From a checkpoint of a small transformer trained on Wikipedia.
Size: 14 layers, width 160, 5 heads of 32, vocabulary 2048.
MLP neurons of a small language model. Each row is named by its layer, matrix (gate and up: input weights; down: output weights) and neuron, and shows model dimensions 0-95. Each number is 128 + 24 x the weight over its row's rms, rounded and kept within 0 to 255. A neuron's up and down rows have the sign that makes its largest values positive.
After each neuron's rows, "fires after" lists the tokens most often just before its 100 highest values on Wikipedia text that the model never trained on. A number after a token or word is its count.

L7.gate2 [161  96  93 165  84 136 129 140 129  97 128 144 129 123 107 134 183 108 139  89  91 104  99 127 110 146 145 131 117 111 123 126  96 169 121 161 117 130 148 117 169 117 124  73  92 129 100 151 120  86 119 140 102 172 128 148 118 155 122  94  76 165 141 132 104 103 155 109 142 147 129 132 137 130 109  79 152 139 143 149 164 129 111 132 119 128 132 174 145 149  80 146 167 104 121 139]
L7.up2 [142 132  95 125 104 118 118 111 163 158 108 128 136 150 143 168 129  90 137 100 114 107  92 105  86 151 156 122 149 143 146 106 145 150  84 127 138 116 141 132 137 116 140  99 131 118 113 150 119 126 106 127 155 155 115 183 133 111 144 146 128 156 162 157  94 147 120 176 147 126 155 112 130 130  87 113 138 126 111  91 117 143 131 132 146 141 116 175 144 129 107  84 160 141 147 147]
L7.down2 [ 80 173 134 115 177 164 124 110 153 144 145 124  99 105 133 151 118 143 137 154 154 146 131 148 151  99  97 143  89 120 123 108 124 143 144 104 129 126 141  75 138 177  90 111 155 141 108 126 141 123 127 174 113 141 167 150 150 103 103  71 125  60  85  92 167 131 133 131 129 137 136 136 137 102 126 163 128 141 163 118  91  85 155 139 135  97 157  73 109 123 160 147 147 102  96 150]
fires after: " ch" 15, " Ro" 11, "lu" 9, " Ch" 8, " b" 7, " St" 6

L7.gate172 [170 102 136 123 133 117 132 152 127 124 125  81 149 108 146 187  92  87 132 131 151 112 119 103 156 158 144 103 120 129 111 157 123 111 141 161 174  86 137 148 167 108 135 115 128 124  90  96 147 138 103 125 147 165 144 128 173 156 168  93 123 157 129 111 114 142 136 130 155 144 114 128 143 107 101 115 114 156 137 108 117 130  89 150 102 131 132  71 115  92 115 126  92 181 115  81]
L7.up172 [115  85 126 142 151 132  92 165  82 137 113 123 173 177 124 115 138 117 127 163 120 164 140 144 174 150 112  78 125 112 147  75 183 115 141 151 115  98 125 148 116 121 108 124 145 138 133 117 167 122 135 171 124 131 142 117 101 124 130 130 157 176 158 154 124 131 156 126  91 171 143 120 119 130 116 105 138 173 150 105  96 116 102 122 107 100 156 112 166 135 137 121 143 140 100 116]
L7.down172 [ 76 160 173 119 119 156 146 148 117 142 109 126 108  70 131 139 121  92 135 103  96 126 111 139 107 150 108 167 131 121 107 127 105 126 161 147  83 105 142 141 110 133 105 144 112 111 122 141 110  91 124 129 110 146 146 123 121 124 120 142 138 152 147 120 103 114 115 124 114 151 105 101 148 169 141 161 117 115  62 124  99 133 128 140 141 161 131 134 128 113 165 101 130 144  87 132]
fires after: "er" 31, "s" 7, "ur" 7, "ar" 7, "cent" 6, "or" 5

L2.gate45 [134 164 136 156 141 114 102  81 133 122 119 139 100 176 118 131  70 124 144 120 160  85 103 118 192 133 134 139 112 100 122 138 126  89 103 127 184 166 136 139 130 124 125 136 120 130  99  97 122 132 134 104 158 132 155 177 134 115 138 120 108 122 109 145 141 145 167 128  89 121 123 122 120 167 140 116 144  93 142 103 109 131 130  96 137 130 135 115 109 134 123 138 124  82 140 113]
L2.up45 [130 179 136 167  84 126 116 125 129 117 114 135  98 139 137 130 133  98 151 135 157  92 120 125 156 134 140 115 116 115 151 142 122 133 115 124 103 114 122 129 100 118 106 117  96 118 173 128 135 145 112 161 139 115 125 176 106 178 137 146 113 146 128 156 131 133 143 140 114 129 169 147  67 117 110 132 149 123 109 133  80 132 122 115 122 107 166  84  71 131 117 119  91  99 105 130]
L2.down45 [163  88 130  96  97 172 128 147 121 159 104 121 148 114 141  94 151 144 116 106  83 132 139 126 136 129 108 149 181 170 142 126 149 106 146 130 102 119 128 131 128 112 124 137 154 167 124 138 137 118 135 140  99 143 128  87 108 141 129 119 157 142 157  66 118 138 124 151 163 138 123 120 139 154 143 149 120 173 103  82 130 150 119 141 149 117 121 126 136 119  99 142 114 143  94 111]
fires after: "." 85, "c" 6

L6.gate175 [ 96 109 150 114 134 135  97 178  93 162 131 147 152 121 108 125 128 111 108  96  89 121 131 121  88 116 116 146 102 122 146 135 152 143 110 122 135 132 121 157 106 123  83 129 138 139 133 124 104  64 129 115 102 154 114  86 162 125  97 140 133 119 130 115 122 115 148  81 116 108 119 163 152 127 158 142 144 130 112 102 207 109 156 106  97 137 130  89 137 149  99 103  89 154 182  82]
L6.up175 [145 114 127 112 132 151 110 126  46 143 132 133 131 135 153 123 143 106  96 111 100 156 128 122 104 142 157  89 198 170 141 124 113 163 142 161 140  86 145 135 142 122 109 141 143 129 181 175  78 106 143  86 110 101  92 123  99 137 144 100  99 156 141 119 136 106  95 162 137 112  75 142 122 148 140 122 146 130 128 160 139 163 101 126 107 117 130 155 140 130 100 138 131 128 138  85]
L6.down175 [ 94 136  92 156 114 128 101 130 130 122 148 109 147 131 140  92 149 133 110  91 134 133 147 127 135  80 156 150  81 174 153 163 138 134 110 110 144 151 123 104 134 110 140 156 166  99 122  97 141 116 103  99 128 106 129 136 155 144 128  89 109 107 140 124 101 147 114  96 148 135 116 158 105  87 137 122 157 123 169 124 110 127 112 115 144 163 107 129 117  99 112 152  49 147 136 128]
fires after: " st" 27, "st" 8, "t" 8, " St" 6, " Fa" 6, " May" 5

L7.gate113 [134 122 111 127 113 106 134 140 115 139 129 105 137 106 134 149 187 139 113  99 166 122 125 141  77 131 157 173 128 135 167 132 131 170 153 132 167 120 122 125 138 103 127 133 174 108 110 122 128 188 140 146 135 126 116 131 121  79 113 122 106  94 129 132 109  86 109  89 139 133 146 119  96 113 145 107  95 117  94 122 111 160 123 155 122 123 111 125 109 146 124  90 126 123 141 168]
L7.up113 [124 166 129  96 135 118 147 129 133 141 166  66 132 131 144 168 159 115 133 160 147 113 141 122 131 170 140 152 114 139 117 142 129 129  86 123 112 165 155 136  90 151 137 138 149 120 147 132 136 105 124 125 132 125 144 135 111  96 131 112 152 105 139  92 142 141 122  78 174 126 138 109 102 138 117 115 133 102 106 168 150 145 134 103 113 109 158 159 118 140 138 157 124 108 162 156]
L7.down113 [ 82 132 126 119 102 144 102 133 159 132  82 153 133 116 136  70  75 118 158  89 101 152 112 119 118 131 126 110 163 124 140 122 104 141 140 107 130 138 101 139 170 131 172  90 145 145  89 104 150 107 136 124 127 162 133 137 140 139 123 128 115 157 114 114 140 143 147 116 116  63 175 160 111 137 140 133 140 126 120 127 113 108 137 100 112 106 139 153 142 133 110 147 113 130 134  74]
fires after: "mp" 17, "it" 11, " Te" 6, "write" 6, "op" 5, "at" 5

L4.gate49 [ 93 120 181 122 115 124 132 131 145 132 112 148 142 124 109 123 151 111 139 132 165 138  91  91 115  93 105  99 185 115 129 137 126 117 177 101  94 110 189 143 195 130 134 132 145 133 126 115 118 138 100 121 134 115 101 110 149 123 154 126 105  90 147 116 122 119 152 150 105 164 120 102 156  79 120  79 106 129 126 128 132 136 106 116 113 121 130 110 156 154 145 110 108 110 126  74]
L4.up49 [113 163 134 175 164 126 162 109 119 128 151 119  97 153 119 154 110 163  91 133 193 100 179 129 135 113 159 132 114 156 127 160 145 127 112 130 163 153  97 165 135 148 110 155 155 137 141 133 120  86  93 124 155  99 139  87 133 107 112 152 157 134 148 178 193 112 127  87 152 140  92 134 142 118 121 158 117 123 117 133 106 107 128 141  94 119 145 133 114 120 106 134 111 163 110 107]
L4.down49 [ 87 124  75 116 163 133  94 161 123  69 171 117 103 158 150 109 140 117 153 140 128 149 122 111 118 115  97 156 142 148  97 155 124 123 134 107 119  92 122 157 109 104 172 112 119 104 131 139 132 148 176 132 142 121 147 155 102 163 142 101 118 124 174 139 147 139 115 150  85 120 142 136 105 130 130 119 156 146 104 135 131  98 151 114 138 137 108 146 112 132 175 132 136 109 130  96]
fires after: "et" 13, "ed" 12, "ent" 10, "it" 9, "iv" 9, "op" 6

L9.gate170 [ 87 122 115 136 132 107 125 103 139 127 115 139 156 118 170 156  68 146 132 146  99 142 130 160 137 136 125 119 134 117  95 121 129 132 151 128 125 113 133 137 128 147 111 103 102 185  74 100 153 127  95 145 120 111 127 122 106 106 144 142 112 116  77  95 121 137 105 157  73 119 126  96 108 130  99 120 125 129 110  88 149 108 149  90 141 148 135 116  60 165 144 120 125 101 128 174]
L9.up170 [122 116 118 134 130 121 106 109  86 161 134 141 129 115 144 116 148 104 148  91 133 102 121 185  93 139 141 157 122  97  99  84 135 103 143 112 156 137 108 170 140 117 148  82 115 195  53 181 144 167 120 135 145 120 105 189 132 138 118 118 140 159 137 128 144 169 140 103  71 136  96 164 117 136 108 110 119 136 138 125 161 125 108 133 124 123 116 119  66 115 141 117 120 116 140 120]
L9.down170 [143 147 111 127 144 169  92 146 137 156 113 102  76 148 168 175  98 117 131 140 173 107 127 167 125 101  98 124 123 123 137 112 103 116 128 148 115 130 117 204  99 126 113 130 160 118  89 125 112 119  88 113 119 161 114 119 133 128 133 151  96 132 121 139 142 171  84 125 107 113 131 155 150 150 137 133  82 171 122  87 136 164 102 150 146 116 109 119 142 139 127 110 106 123 128 107]
fires after: "\n" 91, " at" 5

L11.gate306 [ 95  98 112 145 144 114 148 112  98  96 151 123  83 118 153 104 118 119  72 129 103  98 127 129  91 149  88 137  90 139 152 146  61 105  97 122 113 136 145 153 164 150 166 122 113 137 123 100 148  99 144 153 170 102 108 142 133 104 121 120 147  95 116 164 128 127 171 134 146 141 112 140 102 148 130 151 186 173 124 145 103 113 117 122  97  91  98 115 118 141 120 112 125 150  80 181]
L11.up306 [130 143 110 117 169 144 128 151 140 146  88 130 133 114 191 181 109 104 115 133 129 135 125 122 105  73 152 161 162 133 118 113 149 144 113 164 161 139 154  95 151 151 182 122 140 137 123  96 156 131 105 126 141 175 127 177  81 144 113 140 157 160 132 135 132 133 116 116 114 144 121 147 149 133 152 160 135 132  88  96 130 126 134 113 157 123 127 120 128 110  85 119 124 124 188 110]
L11.down306 [ 67 118 124  97  71 121 121 114 144 119 145 157 148 179 119  76  96 103 103 140 145 169 104 120 101 158 115 135 118 138 157 119 122  88 133 111 126 121 129 111 128 128 114 156 120 111 135 155  95 130 180 128 129 120 121 113 151 122 148 133 124 108  83 174 149 110 135 117 119 101 143 138 108 102 114 118 169 138 137 144 143 149 133 110 156 128 128 122 133 194 138 116 136 125 142  98]
fires after: " |" 41, "|" 12, "," 9, ":" 5, "-" 4, "." 4

L4.gate149 [141 107 140 168 117 174 160 156  95 129 144 113 131 147 117 156  64 109 168 126 134 102 115 119 124 140 136 135 111 127 133 130 170 123 162 129 103 127 137 130 159 171 111 107 126 101 110 134 148 123 127 152 135 135 127 131 143 115 110 151 141 122  98  98  69 145 144 131  88 110 155 150 102 124 156 108  91 145  77 108 132 173 114 103 126 133 158 103 108 128 150 143 157 141 166 141]
L4.up149 [ 84 106 145 127 134 132  96 152 137  84 102 167 117 126 142 129 117  84 117 156 121 158  93 134 156 138 107 148 101  87 163 144 125  84 128 151 150 148 159 130 121 110 129 129 154 172 116  81 126 101 138 135 151 131 148 148 100  80 139 106 113  94 113 135 136 105 128 136 128 126 119 130 100  90 180 141 127 121 120 163 175 104  89 136 152 171 163 142 129 111 101 144 103 105 123 164]
L4.down149 [117 150 107 109 109 160 117 131 113 166 161 107 192 161 117 111 130 144 138 116  98 149 173 100 122 128 116 128  94  83 134 170 130 103 113 138 107  90 114  97 140  92 133 112 154 113 130 120 171 134 112 110 159 119 144 138 137 111 145 136 106 100 131 148 174 124 137 156 149 129 111 161 130 116  99 158 108 115 158 116 128 129 137 119  83 150 131 133 109 141  74  99 130 120 124 168]
fires after: "\n" 23, " \"" 14, " C" 8, " Bo" 6, " co" 5

L7.gate222 [111 125 110 123 164 122  88 118 106 111 137 116 105 131 159 141  90 108 121 105 105 108 113 111 146  96 125 144 127  99 122 130 154 159 146 148 113 127 145 190  98 143 140 133  63 138 116 100 113 139 128 136 105 164 149 107  90  67  99 148 106 116 116 181 118 156 200 109 130 147 143 120 122 161 138 155 110 127 124 127 151 119  97 125  93 149 132 166  88 131 111 110 147 129 100 171]
L7.up222 [141 120 129 124 158 137 162 139 107 122 110 166 112 178 153 146 104 145 113 126  86 127 149 136 118 185 104 151  94 140 105  84 148  84 123 157 157 163 156 173 115 146 127 124 121 131 187 111  92 104 132 133 111 118 136 107 130  92 109 106  75 145 107 154 136 121 108 119  98 120 122 122 126 107 125 132  78 114 118 101 104 102  93 140  99 108 110 114 131 126 109 112 147 101 121 128]
L7.down222 [ 63 121  95 116 120  95 112 135 119 187 130 121 131 103 107 114 146 145  98 109  94  79 161 128 115  92 146 124 123 147 112 104 156 155 149 100 127 111 122 141 133 106  80 134 117 146 108 119 133 162  95 127 124 101  81 122 101 114 104 132 146  99  84  98 116 158 148  69 137 122 111  87 156 163 100 146 138 113 110 134 127 107 116 117 117 135 132 161 126 106 167 130 137  77 171 154]
fires after: "\n" 88

L7.gate182 [114 132 133  95 161 148 100 107 129 144 105 100  89 119 130 103 119 155  84  95 107 139 163 149 155 123 103 111 117 123 130 116 136 156 100 144 127 131 100 130 123 110 126 148 153 155 136 144 107 136 134 152 125  76 103  75 131 110  81 178 179 109 127 151 109 154 130 127 156 127 120  91 143 110 149 144 134 144 140  86 135 128 164 168 152 164 143 100 133 108 113  72  92 128 166  97]
L7.up182 [139 139 137 144  96 136 134 122 120 129 157 159 125 140 106 157 168 129 173 104 120 116 113 130 148 106 159 140 141 135  97 162 127 126 119  95  94 139 135 119 140 135  94  93 119 150 117  95 134  98 148 118 111  97 105 149 126 146 135 169  90 167 155 115 119 111 135 111 104 134 116 145  97 132 154 112  86  85 162 133 104 166 154 121 126 151  75 111 149 135 143 100 145 127 144 148]
L7.down182 [ 50  83 120 119 121 134  95 155 138 156 132 124 177 117 137 132 133  96 144  86 146 160 148  86 113 137  90 104 164 142 120  89 119 133  92 125 115 146 145 174 109 140 116 143 133 104 156 118 147 155 125 136 171 112 173 113 101 118 149 124 134 132 126 110 132 101  74 134 156 147 129 146 106 122 152 128 182 144 142 126 158 131 139 102 122  93 115 173 103 138 113 169 141 122 125 134]
fires after: " " 22, " Se" 11, " K" 10, " with" 9, " se" 5, "al" 5

L2.gate207 [132 157 125 126 131 155 123 116 130 118 109  93 148 102 137 148 121 135  92 124 121 100 150 114 158  83 181 143 131 119 107 140 134 138 158 103  81 145 130 132 111 147 112  90  83 106 119 142 118 114 144 140 117 154 119 117 114 141 111 178 109 109 154 114 149 147 102 121 103 106 111 128 109 182 160 121 153 128 139 142 182  58 106 155 143 128  91 133 124 166 111  95 126 137 126 106]
L2.up207 [139 112 156 138 139  97 123  94 126 162 137  97 153 183 134 126 111 142 163  89 117 149 155 117 127  89 126 127 106  94 108  95 129 112 132 111 112 149 155 144 137 128  74  96 102 163 109 127 117  93 112 182  86 118  97 142 103 132 128 137 139 122 126 150 146 119 130 180 132 161 161 128 120 171 114 125 109  79 118 114 159 144 118  89 113 150 143 124 140 137 133  84 149 159 161 137]
L2.down207 [120 156 148 106 132 129 108 155 119 159 121 132 125 122  95 147 141 136 110 128 157 141 101 163 127  99  87 137 141 132 142 142  97 146 136 130 123 102 185 127 104 179 133 113 146 115 121 134 115 169 115 128 134 129 132 144 140 128 102 135 145 176 170 122 153 122 149 131  96 125 104 114 143 107 106 141  95 178 141 128 156 178  89 140 147  88 162 130 135 124 134 155 122 120 105 167]
fires after: "." 64, "\n" 24, "il" 4

L6.gate310 [143 145 125 128 142  94 110 121 111 141 114 131 171 167 122 130 115 136 110 129 121 134  89 117 119 107  90 110 134 138 139 100  95 158 108 155 122 118 134 130 138 105 168 145 148 144  76 137 129 125 143 134  97  97 157 147  64 139 122 149 178 134 148 168 127 145 160 114 141 191 124 150  94 102 126 119 116 122  77 147  95 193 153 142 118 156 147 145 128 155 141 122 163 162  99 105]
L6.up310 [125 150 150 155 161 135 137 108  97 136 117 111 128 100 101 165 151 140 139 165 142 171 105 130 107 149 138 137 143 148 106 113 128 128 106 122 145 195 167 123  78 160 131 151 126 146 105 156 136 130 118 128 142 130 136 138 132 150 103 156 120 128 122 120 120 104 140 124 140 143 135 133 148 107 107  98  95 115 146 139 150 139 109 133 125 126 109 107 144 138  96 133 132 108 127  74]
L6.down310 [144 129 180 118  92 114 122 163  97 138 148 141 122 135 174 121 132 157 134 116 164 134 183 105 144 176 166 134 120 151 123 117 124 110 132 129 150 113 133 107 140 149 130 101 144 149 167 159 182 120 108 125 148 138 119 160 154 136 117 107 121 180  79 131 102 141 112  53 114 133  77 105 143 147 123  99 121 121 117 125 145 146 115  88 114 132 129 139 122 133 146 139 106 136 111 160]
fires after: "\n" 56, " De" 14, " L" 4, " O" 4

L9.gate94 [141 159  95 117 143 144 140 105 104 127 164 135 120 184 178  69 125 110 114 179 100 109 145 112 155 168 125 157  88 142  95 150 150 172  94 150  79 123 112 136 101 150 119 142 129 137  63 103 109 113 151 155 128 120 104  92  92 132 116 110 176 100 118 124 145 134 157 123 138 127 117 134 134 164 143  99 136 168 113 100 153 106 136 120 130 127 132 132 130 113 119 150 116 125 156 151]
L9.up94 [155 138 135 153 174 120 132 138 128 130 101 176 169 100 142 131 127 150 145 105 114 189 144 116 144 162 118 131 149  87 164 111 114 149 176 108  91 159 184 108 144 133 133 127  97 125 125 107 194 132 123 102 143 132 144 124 166 162 172 107 117 124 168 144 118 116 139 131 103 113 130 127 111 129 151 112 108 104 133 104 125  85 132 168 176  93 167 126 167 141 120 106 127  99 146 119]
L9.down94 [117 115 107 136 124 141 131 113 125  95 147 116 134 146 150 106 140  78 143 121  92 114 121 137 135 154 111 153  96  98  72  95 152 158 130 140 118  97  99 137 144 137 132 138 130 125 113 107 123 113 134 143 139 118 106  85  91 168  96 155 160 131 127 125 120 106 125  94 119 132 131 174 126 152 140 137 133 165 128 113 165 121  98 135 132 193 101 120 145 127 110 117 142 137 111 138]
fires after: "," 64, " " 11, "." 7, "us" 7, "ev" 6

L8.gate289 [ 65 146 143 141 155 114 131 105 131 139 137 158 139 123 138 140 133 129 122  93 130 128 130 148 157 119  96 145 119 145 119  62 204 121 163 125  99  76 161 102 117 137 154 145 187 128 114 136 132 140 152 131 115 107  72 147 151 157 108 137 152 144  92 114 120 134 133 150 138 101 151  98 140 122 154  76 111 158 153 129 109 124 124 159 175 152 138 138 151 128  98 119 129 126 111 114]
L8.up289 [133 103 143 105 162 132 116 114  94 121 130 133 168 108 116 156 112 148 100 121 146 117 114 116 134 157 168 152 154 152 179  92 158  97 151 128 117 162 116 108 106 111 157 150 111 127 115 128 148 132 144 121  98 101 157 147  77 114 106 166 100 156 106 166 152 160 155 109 137 160 138 133  92 141 174 120 150 125 110 129 160 188 172 116 105 156 149 102 138 183 117 136 150 110 131 107]
L8.down289 [118 106 134 126 116 162 110 116 126 151 121 106 133 116 152 107 145 121 138  99  87 131 153 142 110 171 112 142 141  90 122 151 164 109 151 142 192 146  60 134 126 128 159 120 124 112 143 127 115  96  62 134 105 126 128  95 149 113 128 101 117  86  75 142 109 109 158 120 118  84  92 136 111 139 128 171 123 139 113 113 103 137 119 179 140 182 136 127 117  80  74 123 114 116 121 123]
fires after: " T" 25, " S" 17, " O" 10, " Al" 9, "s" 7

L6.gate294 [119 130 132 133 120 159 103 145 114  89 106 147  83 128 117 129 141 132 134  98 130 117 122 134 100 160  83 107 129 151  95 111 139 135 107 173 110 139 122 168 148 139  65 104 149  92  98 121 160 133 161 103 134 158 111  97 107 116 109 147 129 144 134 134  91 139 122 106 149 106 161 138 156 184 104 121 163  88 128 143 113 121 125 135 108 122 102 160 117 130 122 136 130 115 123 116]
L6.up294 [137 124 144 103 142 123 114 133 135  93 131 158 104 127  97 126 155 161 134  81  88 121 149 206 102 132 143 135 162 129 157 121 123  90 109 153 123 119 126 150 126 169  89  87 139 168 141 169 127 151  81 147  86 127 127 163 131  78 116  85  92 122 121 113 128 121 103 102 119 122 143  91 129 102 160 101 138 126 136 114 151 136 144 143  92 114 133 157 165 140  86 172  84 156 116 139]
L6.down294 [130 127  95 103 140 134  79 135 133 188 110 121 177 123 137 113 115 141  96 125 178 132 123 111  93  75  87 111 153 143 150 121 105 120 123 123  91 131  92  77 134 133 145 166  82 132 118 118 112  67 169 112 101 106 128 139 169 167 162 131 141  93 150 105 136 143 120 120 130 155 150 156  98 133 117 142 154 134 126 141 121 109 147 134 151 144 140  86 132 141 126  87 132 120 114 148]
fires after: " St" 35, "s" 25, "st" 11, " Ro" 5

L7.gate196 [154 108  85  78 159 120 111 136 159  86 124 133 152 146 130  84 109 108 126 174 120 101 167 104 123 104 193 146  76 123 149 160 113 112  96 155 120 119  91 153  61 128 134 127 182  83 124 125 160 141 107 164 128 103 121 120 129 125 128  99 138 146 138 114 131 129  95 107 129  76 114 119  97 143  85  93 138 128  83 130 122 132 144 138 154 100 141 125 142 144 121 137 117  93 152 129]
L7.up196 [138 130 142 115 147 162 129 141 116  94 123 117 129 131 174 139 124 158 147 142 117 102  94  64  97 102 126 114 116 146 135 118 138 144 163 148 147 134 145 185 162 137 124 122 112  99 159 130 167 108 105 179 165 125 114 123 172 135  89 104 160 141 136 159 142 107  89 168 130 113 112 126 124 157 140 171 148 129 145 131 102 130 135  87 134 105 155 124 172 108 149 124 102 132 123 108]
L7.down196 [135 109 116 129 146 103 143  89 140 111 177  85 117 143 168 145 103 105 150  85 132 111 130 122 103 134 108 128 157 153 112 101  96 144 102 146 147 202 119 105 127  91 125 135 169 122 137 132 125 148 146 145 126 132 146 144 113 111  92  86 136  90 117 106 125 118 161 133 120 164 158 104 132 126 136 104 125 162 118 139 179 112 119 125 118 150 108 152 163  91 118 101 128 126 203 179]
fires after: " " 29, " re" 24, "," 20, " |" 14

L2.gate2 [144 141 121 147  92 138  66  90 132 115 110 142 112 137  88  81 143 104 149 147  90 134 127  99 137 139 117 157 112 112 139 151 114 156 111 131 133 169 127  79 176 135 131 163 110 116 100 134 106 133  95 145 146 121 125 139 151  96 131 147 145 143 133 138 131 140 105 108 104 168  95 131 138 151 110 121 117 127 112 119 135 111 121 171 108 126 115  83  91 165 127 192 168 120 123 104]
L2.up2 [119 155 141 144 109 133 158 128  90 149 111  99 119 132 147 120 140 145 122 136 141 151 140 131 145 127 127  86 179  99 107 156 123 155 138 125 115 168 142 107 126 105  56 155 101 126 134 127 142  88 114 145 115 112 130 145 133  84 137 122 112 152  91 113 141 152 137 147 137 145  88 137  96 158  83 139 148 116 106 140 137 141  87 144 127 163  93 124 124 125 108 108 123 126 152  82]
L2.down2 [168  96 103 104 129 127 134 167 141  97 138 114 159 126 112 134 142 170 112 122 160 142 131 180  86 146 133 131 115 173 107 123 154 140 125 125 117 114 114 139 106 132 148 111 150 161  96 135 139 116 141 120 151 115 133 131 117 179 131 119 155 108 107 117  99 102 136 123 161  88 175 108  98  84 170 129 146 108 182 130 152  94 188 123 126 116 134 117 162 106 119 123 144 119 110 137]
fires after: "t" 16, "c" 14, " in" 7, " bo" 6, "con" 5, " lo" 4

L11.gate116 [111  97 125  94 106  85  89 146 176 111 123 157 115  97 123 161 102 145  98 137 153 140 116 116 158 118  61 129 137 166 121 141 174 136 108 124 118 144 171 163 116 111 145 137 125 125 163 124 145 134 126 150 123 128  93  87 132 146 135  83 143 152 125 114 136 136 147 119 128 128 143 108 111 161 123 156 103 127 146 117 141 127 103 162 158 157 128 139 105 129 109 150 150 122 125 137]
L11.up116 [155 170 115  98 106 153  89 139 105 157 127 131 165 153 129 125  85 139  72 141 115 115 156  90  96 173  91 132 159 139 112 129 138 108  98 120 147 156 129 147  84 142 145 130 104 148 116 118 127 149 113 138 117  87 136 168 193 118 167 163 156 128 115 148 135 156 165 111 167 103 142 130  88 155 102 143 135 150 116  99 121 126 140 107 149 177 138 128 115 107 142 111 136 115 107 122]
L11.down116 [123 118 165 119 103  54 146 116 121 137 120 117 164 134  98 148 116  86 113 136 114 138 136 178 119 179 146 127  92 125 150 133 152 170  93 134 126 138  93 118 115 118 174 133  95 125 130 122 107 132 115 110 132 123 122  94 164 124 139 125 124 129 143  85 130 111 151 173 108 126 115 151 129 150 136 135 136 159 125 136  77 135 150 117 113 146 165 137  99 166  97 163 118 145 166 122]
fires after: " " 27, " in" 9, "s" 9, "en" 8, "c" 7, " de" 5

L7.gate26 [155 128 135 109 114  79  95 127 126 122 104 123 121 145 153  80 103 105 116 196 106 125 107 107 127  84 106  97 125 111 103 105 183  89  78 145 136 145 121 167 138 153 138 116 130 149 133 107 125 145 186 141 140 136 139 131  88 144  82 116 146 141 135 128 159 162 144 124 153  71 131 120 143 134 133  74 125 102 142 126 133 117 130 156 161 133 161  68 141 125 100 141 113 115 131 135]
L7.up26 [165 107 137 122 160 139 175 122 115 137 134 163 148 181 129 172 127 130  79 127 131 106 127 110 132 120 149 129 170 120 149 154 124 121 112 126  93 157 146 136 143 142 106 176 117 101 135 170  82 146 147 132 112 119 144 116 121 175  95 102 111 125 144 127 162 123 141 148 166 119 115 112 125 174 152 126 193 127 154 119 133 120 130 133 116 118 174 136 134 142 134 124 114 146 139  56]
L7.down26 [104 114 180 160 141 136 160 167 143 145 115 117 120 106 136 130 126 117 119 139  73 159 181 132 145 136  56 133  90 116 152 105 133 145 136 149 145 136 103  76 128  99 146 143 156 133 118 106 131 118 160 165 116 179  95 134 140 128 184  65 143 192 146 128 136  96 133 111 126 103 129 140  92 157 145 153 139 131 141 144 123 150 116 124 128 155 104 111 124 146 112 129 135 100 123 166]
fires after: " " 44, "n" 11, "," 4, "s" 4

L9.gate144 [135  94 120 114 133 131  85 143 101 117 142 142 129 128 160  90 142 156 142 165 108 111 144 164 107 109  92 123 129 129 114 120 104 124 129 131 132 158 112 182 144 135 134 112 107 150 113 150 139 146 127 119 130 167 101 142 124 125 150 117 147 128 155 120 143 137 114  88 115 120 124 105 122 136  96 188 125 121 104  98  93 107 156 150 148 154 139 182 129 170 156 148 126 166 109 156]
L9.up144 [118 137  77 140 126 103  99  91 122  82 195 115 131 155  97 146 130 115 112 136 123 126 113 105 142 173  69 127 139 149  93 148 121 119 134 150 153 135  93 102  60  94 114 102 117 164 131  87 157 125 183 101 165 142 129 165 139 132 150 105 110 140 101 133 125 131  90  91 125 150 112 164 122  95 137 127 158 148 117 155 104 138 125 133 114  95 120  92 112 113 116 115 114 175 106 119]
L9.down144 [142 137 117 113 114 156 106 128 117 130 116 147  99 138 133 127 134 123 115 161 135 148 130  99 138 102 177  90 107 147 157 132 108 112 128 112 131 123 127  92 100 124 109 136 133 115 118 127 133 130 132 103 100 133 161 105 122 123 175 168  72 121 163 123  99 128 115 108 174 120  95 141 135 182 100 100 149 128 156 132 101 103 143 154 172 129 158 134 121 119 127 150 136 139 123 152]
fires after: " in" 12, " M" 11, "f" 11, " de" 9, "e" 8, "ig" 7

L6.gate24 [121 104 113 143 124 124  91 160 102 159 114 161 120 140 117  56 122  83 118 113 124  71 126 135 121 133 126 177  97 126 116  85 150 118 132 114 167 134 125  95 154 116 117  83  99 147 106  94 142 105 138 154  80 169 160 155 131 131  81 147 146  89 144 130 157 145 133  85  94 119 137 107 130 148 108 130 133 127 142 133 170 138 142 154 166 120 102 170 149 146 136 146  92 107 112 154]
L6.up24 [131  80 177 165 134 156  92 100 137 137 103 128 129 132 164  77  94 121 102 156 112 119 130 126 116 128 122 118 111 136 139  91 119 139 141 113 116 138 133 113 123 140 148 114 105 137 166 105  92 143 153 163  77 162 124 136 122 148 113 182  85 129 117 148  78 155 121 115 105 126 134 119 151 121 146 103 144 134 162  96 137 142 154 114 138 137 166 158 127 133 156 145 107 107 137 110]
L6.down24 [129 152 101 129 159 133 151 120 159  98 109 140 150 130 125 131 153  88 155 140 118 134 108 102 118 131 173 154 115 154 140 198 114 131 114 166 113 123 133 129 129 130  98 126  80 104 121 108 129 149 106  95 142  93 148  81 125 141 122 128 151  93 109 156  93 129 117 126 171 130 145 117 145 124 139 135 122 111 125 166 110  94  88 116 119 124 173 110 161 151 123 116  67 142 115  96]
fires after: "\n" 32, " of" 8, "l" 8, "li" 6, " El" 6, "ing" 4